MLP neurons of a small language model. Each row is named by its layer, matrix (up: input weights) and neuron, and shows model dimensions 0-191. Each number is 500 + 50 x the weight over its row's rms, rounded and kept within 0 to 999. Numbers have three digits each.
After each neuron's rows, "fires on" lists the tokens most often at its 100 highest values on Wikipedia text that the model never trained on.

L5.up84:455503431515432535512641510471529519473489513559477463529488565587479519523508396499542521473447472513492453516518435510556444521522521567494463479426459504573471528597487486465480441548553401416523507432441419466499618390513491548531466525475505438468431486533471495466534428494502505528391507504513575530516602562460445514441516518558469435556455473449538527496561498488503514579565559458545458492520358443505555461415495505476453546448482590526598469510430431547506533539389555560514439488548477496534439492421445550494541584480487592543442456545560479542521455628539439565
fires on: "G", "R", "i", "°W", "D", "-C"

L4.up427:570442487512502546457443427464522418509533530553564456506426519492526508414461530513493537425561452511525512499512514613582378503563475507522486501448505542467390511549460535491482436476469536469541549572511553562465426425519499409552505522555439511508601368548506581507565535425385515506441501545556473442529540513550483579491451434484539559530534529446558469432533514481546573494536436560497477483488377483459427524491483502499551518613562380500496493518399546413548390474562543486522401471475533551512484502514497483475527608522479495498498510453529543524405476450509503609
fires on: " to", " on", "m", " in", "le", "al"

L9.up508:519518490433548431527431492467490502431537521529427541348513491526487592503555590511497408527455515504403423556552518484540507542527530507551500436546495482553463536402437554414505482576531546422483528502419505465556475552488435586546397513497530474397454523595486575527546477464525582503411502538393471453501544511470472484478492510413534599560489613428457540425558434516545525489537531508545578505524469433541467491396500467446504512593483453487577517454528533511563411436551493493525515474469543543454565406504453545476576463501447519535532432510585507450564498529520446559
fires on: "t", "at", "m", "h", "an", "it"

L9.up452:479517527483498539421576551625436588501440542480474451458482580608565529495549503447417535517428560479508410551525505594530459524526552530531407392439504458537472466527493430523484578464486405507488425479458507445475493560485530528508441505601440598492563518518575554486408482489450495587468537476451449487443542537502482503537511456430492562507432548435544463514457530517484552500548444443474547448446450555485501508556440483440475535536563499507490426723539487534587495493471508459522474420435525462534495518537442446513453562552406491479508424452512473535543468495491573550
fires on: "s", "ists", "at", "ers", "ics", " of"

L4.up767:514562504489462574443501568499541429462484557543554483567521613626516456432639413430469500580465467575548485555502520553485430530497500423610429482485445525484516535460533470558492495580565507451520561500543417521458455488412512594487460473534535468577548530514456462493467435480493421408445457546551491519453455512417516448486438513419576541491450477407491434516471501466459528488577431452433541558478497484524520456563457498511455493547483402516594530601548474569567450447542463545482494540429533508505481528478547442606543433526485426494494505538440504477401596499480511555
fires on: "ed", "s", "ched", "les", "ers", "ing"

L6.up674:511603489528573434450472486545458559448509571470474482464423444615529544514534488478465457461503554536474500582508546429573503550616515508461528472484562459494462627435481403481530494492548557523530489438472495491460469493576406521443445506433447567440416548491488634472428554538583527525487494454512494489447552534469508438446538485511527500543560510510518502429553463589445555471457469520530475406511474477567489465416447531574442525474560512468538400515589383504464437500415544646477461530477477496555511438516609526526570468473512455485547535537539418513498501577569443484
fires on: "h", "t", "and", " ", "uz"

L4.up732:466592494500537446494551469556501561434526488513438394516490544463502420429482516596522516450434492408432404453548499400443498527395434458476495508543463430580516559553515532501499392486466538543530510570403497501500514571485583408523522524546490510425593557481556467559450561555545505529571470507493501494544532541594513479460486491615504419589481467415519576514496492487596533491559467463479481470428497567435521530523513492436556501572531533425534416519497539490431480503499518523518485507534569531477502551611505442508548521394398406425486455507438586508454562520528554445
fires on: " most", " more", " for", " due", " rel", " inc"

L5.up447:451433562494504546537571408591404518545448470535517557487497414623531565471508540529562447525546401530513425457497478528486488561533497439502470521375448601546511483500450403558587505538397496495466429490483559471483520562560572497560405453548546524506494515560470519424447421528496508479533428427462512515499519481503456484568534559472466532529435542531520545524561551505510530457472519452496500577483513478459416457517454565442552452468489458527570482547455566523486416518454551574505404539502464483463400508498461429537584464477567593380455507615476539556497416494559535457
fires on: " and", " or", " &"

L8.up337:502552553504525485443523521522638534464551477458564554438502514446457422548532566464517590484585592506547527497468536414458568443542511510483452470459461557518551466454435480500522513413463602492445506496489518472479486472473452535486489511576477420546515425601429443516556448501479603471470502508394395463623361471563497455548454498476504442518459445488548607558537568499536579457489462509535535490568486495477507510626563456500507494521587492463514488538573563460446454484474515473459498442504447461530424531494541448465518385549519419527508497480510583486593438551474472395
fires on: " a", " of", " e", " /", " -"

L9.up627:495576548540555520616447498506556537482622505502460484479397529445544448498505521414472544439460467520500485432411428558480533529524520523461433558511452523469490544472527559483559621524503447474496555489571611569588546472492497509458502537424417443397504451433616544516454433438467500457505551444507499470566492533490439492473574526555471489458440512573400427520502545564447495450505423446518505589536513566461426490554459525491506465454549487504499424577502435478538415449621549549443444448511462538534492587496509652462443559489543465468528513478516459503453445507505474452
fires on: "ord", "t", "ens", "od", " add", "ust"

L6.up717:400503472465447563508532532619543487441524508515479553502525500431582519532483523440486460556454538563527462523511486520515499544503524426485433486375600489555521515431383519525537401502568542464546506502589529563519483455454555472457489554548592435525474523570457515559454537486568484419436419541520433476511479477452528542490492459480541523473501545494614571542593483517535500466385549458521518508542426520542485434484562463487536594515555545499543532432559601457461430474386515444503562510432440510416427447456526431543500449462522453569492473452395473609487542482440411513
fires on: " a", " /", " appointed", " in", "a"

L8.up538:503361566550479523450475486597434520491571538549522552544455451483419477531493548430465503530555478524457412511488489493444478456536561498518571537450495483551404527496432543419605511440531585524502435563451547473573459585476502613468459480522517520598562610611507474541465560505464427425492543531402470480566543517558499454467525459517516541533420409566514495550464597515462552428458484413490444522425473409526419479527491437504493479506556397433492489599548507537506403464506530547516561502531496515509508539517464466483481437564469541579543457569514489476497424452445446460
fires on: " /", " d", " an", " and", " or", "it"

L4.up108:526492518472490406498581469489489446464465609498467612484477636498544517529503581488442494423406477529425397507537539502582481604538367422525534538538523589558427508560493528369523497524538503522489584481468505503579527474467473457511433511471536494461564462484502521534485534549435414513488512516582426473481546421459506402476571532466509603508575511473523479467503511550457503450501565450604485503572494497554418414434506431489573536530513531520521461502549481521510497420560509469616492549494563518496514449593482529535373498429491494486475503550460511384478510474539458470
fires on: "m", "h", ".", "t", "r"

L3.up695:495547517543444412484429503551477543451524470516435462503426530582523409443478486489487563527464454525511480505505521556550397494501502491576516482536535510507545512582573442476457491554381495517495438513497553422456483462516516505504522476501523573455520444533417490536575534460480446466516422444503522532556550496578448503473514564523517429589592411460469530522521579560546489515551441475447597562535414459540384486528423473470487474520482505512476472605503534561441518500504566423492567461407520432603556583512419514396556536388376519530478411568468615507499515542484543438
fires on: " not", " more"

L3.up690:547482583497488477416444435555527428460494587475540487614457536524514489598408473523481552426508500424448521547537453528410545533492424536542599478470485530433427514535554456535477404508373414530515473521442523537443454513485399424519435497470435618458515538523573487505564545517574586564534465499520529486489507493485474434569519475605517470551507561560498467496471624481518585460538444453482443447563471551533496423514501536512490507504572411533449436519515565505506457414458425550464538392477507525544529490390498505516460566515553455492491452471479552472541552552518599508
fires on: " Ar", " ar", " Sc", "Ar", " col", " sc"

L6.up503:481518417597496460561508563535556483454545510531501412566521408561512535540520519492468463498537506564541547465413510468499460458518505506452523590525507440537468538588512495485576517493566488432531482471441479577395463476552540563514407524504438481542535377510445526471506372484498488508462399477561388506439585551554508473407491503403503568596451530456500523462515572481445553593567484447458409501534457466509526489490587462479548417535505518520460469539431490469576532429471464585441470486459462603471496538532512462577568516571508467433450533519562581564525492390500431537
fires on: " |", " ", " (", "u", "is", "ord"

L6.up75:433496525500460524520514529542515485487579483486500498501405563469633557515541483512474588570571487540509410398562458445472480470524610494500422524521506393393501577492553480602475526555591528530466510496580516540502431497470595483467431551490601405547505404487526467611488502552515465473507527549629336403496522496420517442479420477448439539525422512502500440451455436434472554517439569522423452520507523510478497525463563458500473501561429546459498559568484477472496548550525520485513495539459535519481473544519498528543492484536497418421523495500561489505463526430510391545
fires on: "e", "s", "es", "ed", "ing", "ri"

L6.up590:422555495502533489570408397540448482551500430503470461489377536529466583433441528447464537466528514418542466480524555550517414507514524469486560515527480470502378527532569487426465518532426501488467499568466489526482532532415424399513488420539493549540519400599541542503538545491432447467477586478530463455610587486518520532491543499615489477520484488519513468472492506418466549609495529531403544486486447616551451534427547566480494472570499467533528550505551521515544463438459498508543458563445504395530516462442518454509547530427638505505465436583507613504458465460495459569
fires on: "oc", "il", "an", " to", " on", "al"

L9.up559:497487372491482533486441554492589508435588548437418521470542626421514525475547531509524551473483475520528493445484512469523461542538514445523568549461457505502490495584567446547511482430467476553484544611514541489452481475544507460386509459535518478430541441478423495498450536395481565434448547453428380549518541474346445512557474522436486488536597525612551552465466499486550524457518502530478540574438554461473447459509481487457522512493479470415436500551476391405529622552573558506545488521497521525445502531486484478440568496568446535635566438522546465482487528503446551511
fires on: "end", "ent", "b", "erm", "n"

L10.up752:450495481438528494519521496497561572506544582554434440553514527587563487488510445496456406484495465482404487522546516486596536509484534475496483499507434363610509496512493426522484530472457559512581499500478438553491471439495570485452529562523364494597549504494507446460482403522570361557465499464558384485482580456586522378478528455538552484528407537554602501466455486510531586461574472531561438567528459558572480571527470461559476541500460542503525505513523509439514531509463480567477462526386449545461578574435551429501415500443544534487499498587470479480518485488423537501
fires on: " ", " |", ".", " from"

L4.up484:513523505506439487475505437400502556522513437499420505475519552490527499479502491542506491521493457504519576426532510536432491501605484514489416528442529540461451425454549529549437464524513474455516620508547473466497534505486531462465550436522537554497516389459559436539509489441505471453460413548492595482428609516532558537463465480453533522468491562586497472528530418591463507419444544432518504517445526493576441467480459541558479445511533386471593504570579480459459543564426515581483546492521618436443482548506397606464533539429432555451381436519577428572571523556520429567
fires on: "D", "F", "R", "L", "M"

L10.up745:572563501584539474475598418520498426458489453461538540482430490458484511497562500563500502545540610528413463443568557479457501419521519477590481497472509470519451559586501474423489477436592505511465508490464531474525508496439449581426587620395561474569528578542555592400483552393434430437417554500414453440502555500505524514531596538474497553492434497460457542524492446570527533478485530553387527407512535464430558585507469477527521476521451419493512509523505421476478511502481494547472525499578533511523544470524453525432444407566529511478459601586492519489432546545511487565
fires on: " an", " d"

L3.up443:441548484555493534442481560545548643583556535494437476447491585425511527523430387516476445490532535564469499465505498481576488550501524517544582425566480486468618505423521512427453512477472502579525520478548455496523436578514530466511518530577567500544467470512449582504507470486545440510450499510520467506491518458602546363441515488530519488546560497550455585624484446506488419463533498556451546429472557510503447503391556437516513403413510471557509450562515393420475492541425568493485563487524397448502529550437603446546487465504457526493511466539459430566532466444478414474
fires on: " for", " cont", " list", " tr", " compet", " single"

L3.up50:594504464483539512537462515491570488516572476476473441476421558506497558524504431596537436506440521515445489433483443462546571580417434517438475522465530435381628561422422563502557516381483522579470478460561477588436560519451491528441478539571384546546528550495469466572468546494528439485538471498551486506517475602541500527475514555547637421570537515501509514539608477528486497505492392547554538539484528460536462452527460465479525434499540390534482513525424507432524501525443498469455449455520573465543554466454567476513439503497462540418463546456479454551554413541497396501
fires on: " cont", " con", " v", " med", " for", " general"

L9.up661:439417433470528504512515377506559482578550495479410439420464419550559532482461542609527501442479500422454516411625520531459417562429522467493562543532532436486505482467523554469421458479548516485618579599490559436483485587564513480486420464521482445502551445457547501521454524484487532485440527603479470419546524512502505403466443424480498535514439528514486519490522524525499582535467520541536579514504434532435393536529522497489433427521553431502527526534541527523499486459518442577526491487565506465532563451449565429593470598552515496483436504623543476520482469441465376500
fires on: " in", " ", " to", " on", ":", " by"

L4.up364:456599461521453554581526595536489533320527550439451517492464542546506508464348585502559609472548478554513468437390418532523477630480508564510511437492531440450475455473535394555505515456496469542509472495548520511496513535494597507434484430515509464490516487496546540555441507461473509470490508542510481402567456473435510540557503482422479512526556471531539525511470459558494490382494514537549543554510475528530447452520483475593454495478552459585538535481455542426533381591475503446505478444541518501497540549495469526437526530555506524607506610498485528391544494473445429409
fires on: "ent", "aint", "ord", "ant", "erm", "ust"

L5.up261:454484499522473518524373467543501518583483597527430552606531543559495571495459497471442432427468451478470553492537498555498464582588579463550490512398432520478516544517486561468532521467537531483485553487500489492495467440463604535508441489609403469546481417524423445503438386503441547542509552491511532406537437560405377446403540564536463445390482476526438545508555568527493517452601570523509419555513500557438454480495540491497437514464473553485557508489505524490463459475588488421537464486600520563503414564529496500548463450539506540530489407464482535552569475494585529515
fires on: "v", "um", "rom", "is", " adv", " stat"

L4.up294:532466529525496505580558547507501438473502398576518501487482570553463482554482566494548449548406450575451540383546491512592443491596530559475468532437503567571455409507493537486511472551526377491521583511497480574435530380486522492517548501564511569512391522462442427571513467527562499491481440524515546463476554425486520469520562550433529507478510546518466495538595475568447554421490540465478453492485434382519574429441526563451511441547450531450556585473419489518448557584515464536512481466379529428538465515502413536445515579520437464487384511536536496460460491520483536569
fires on: "G", "D", "N", "P", "O", "L"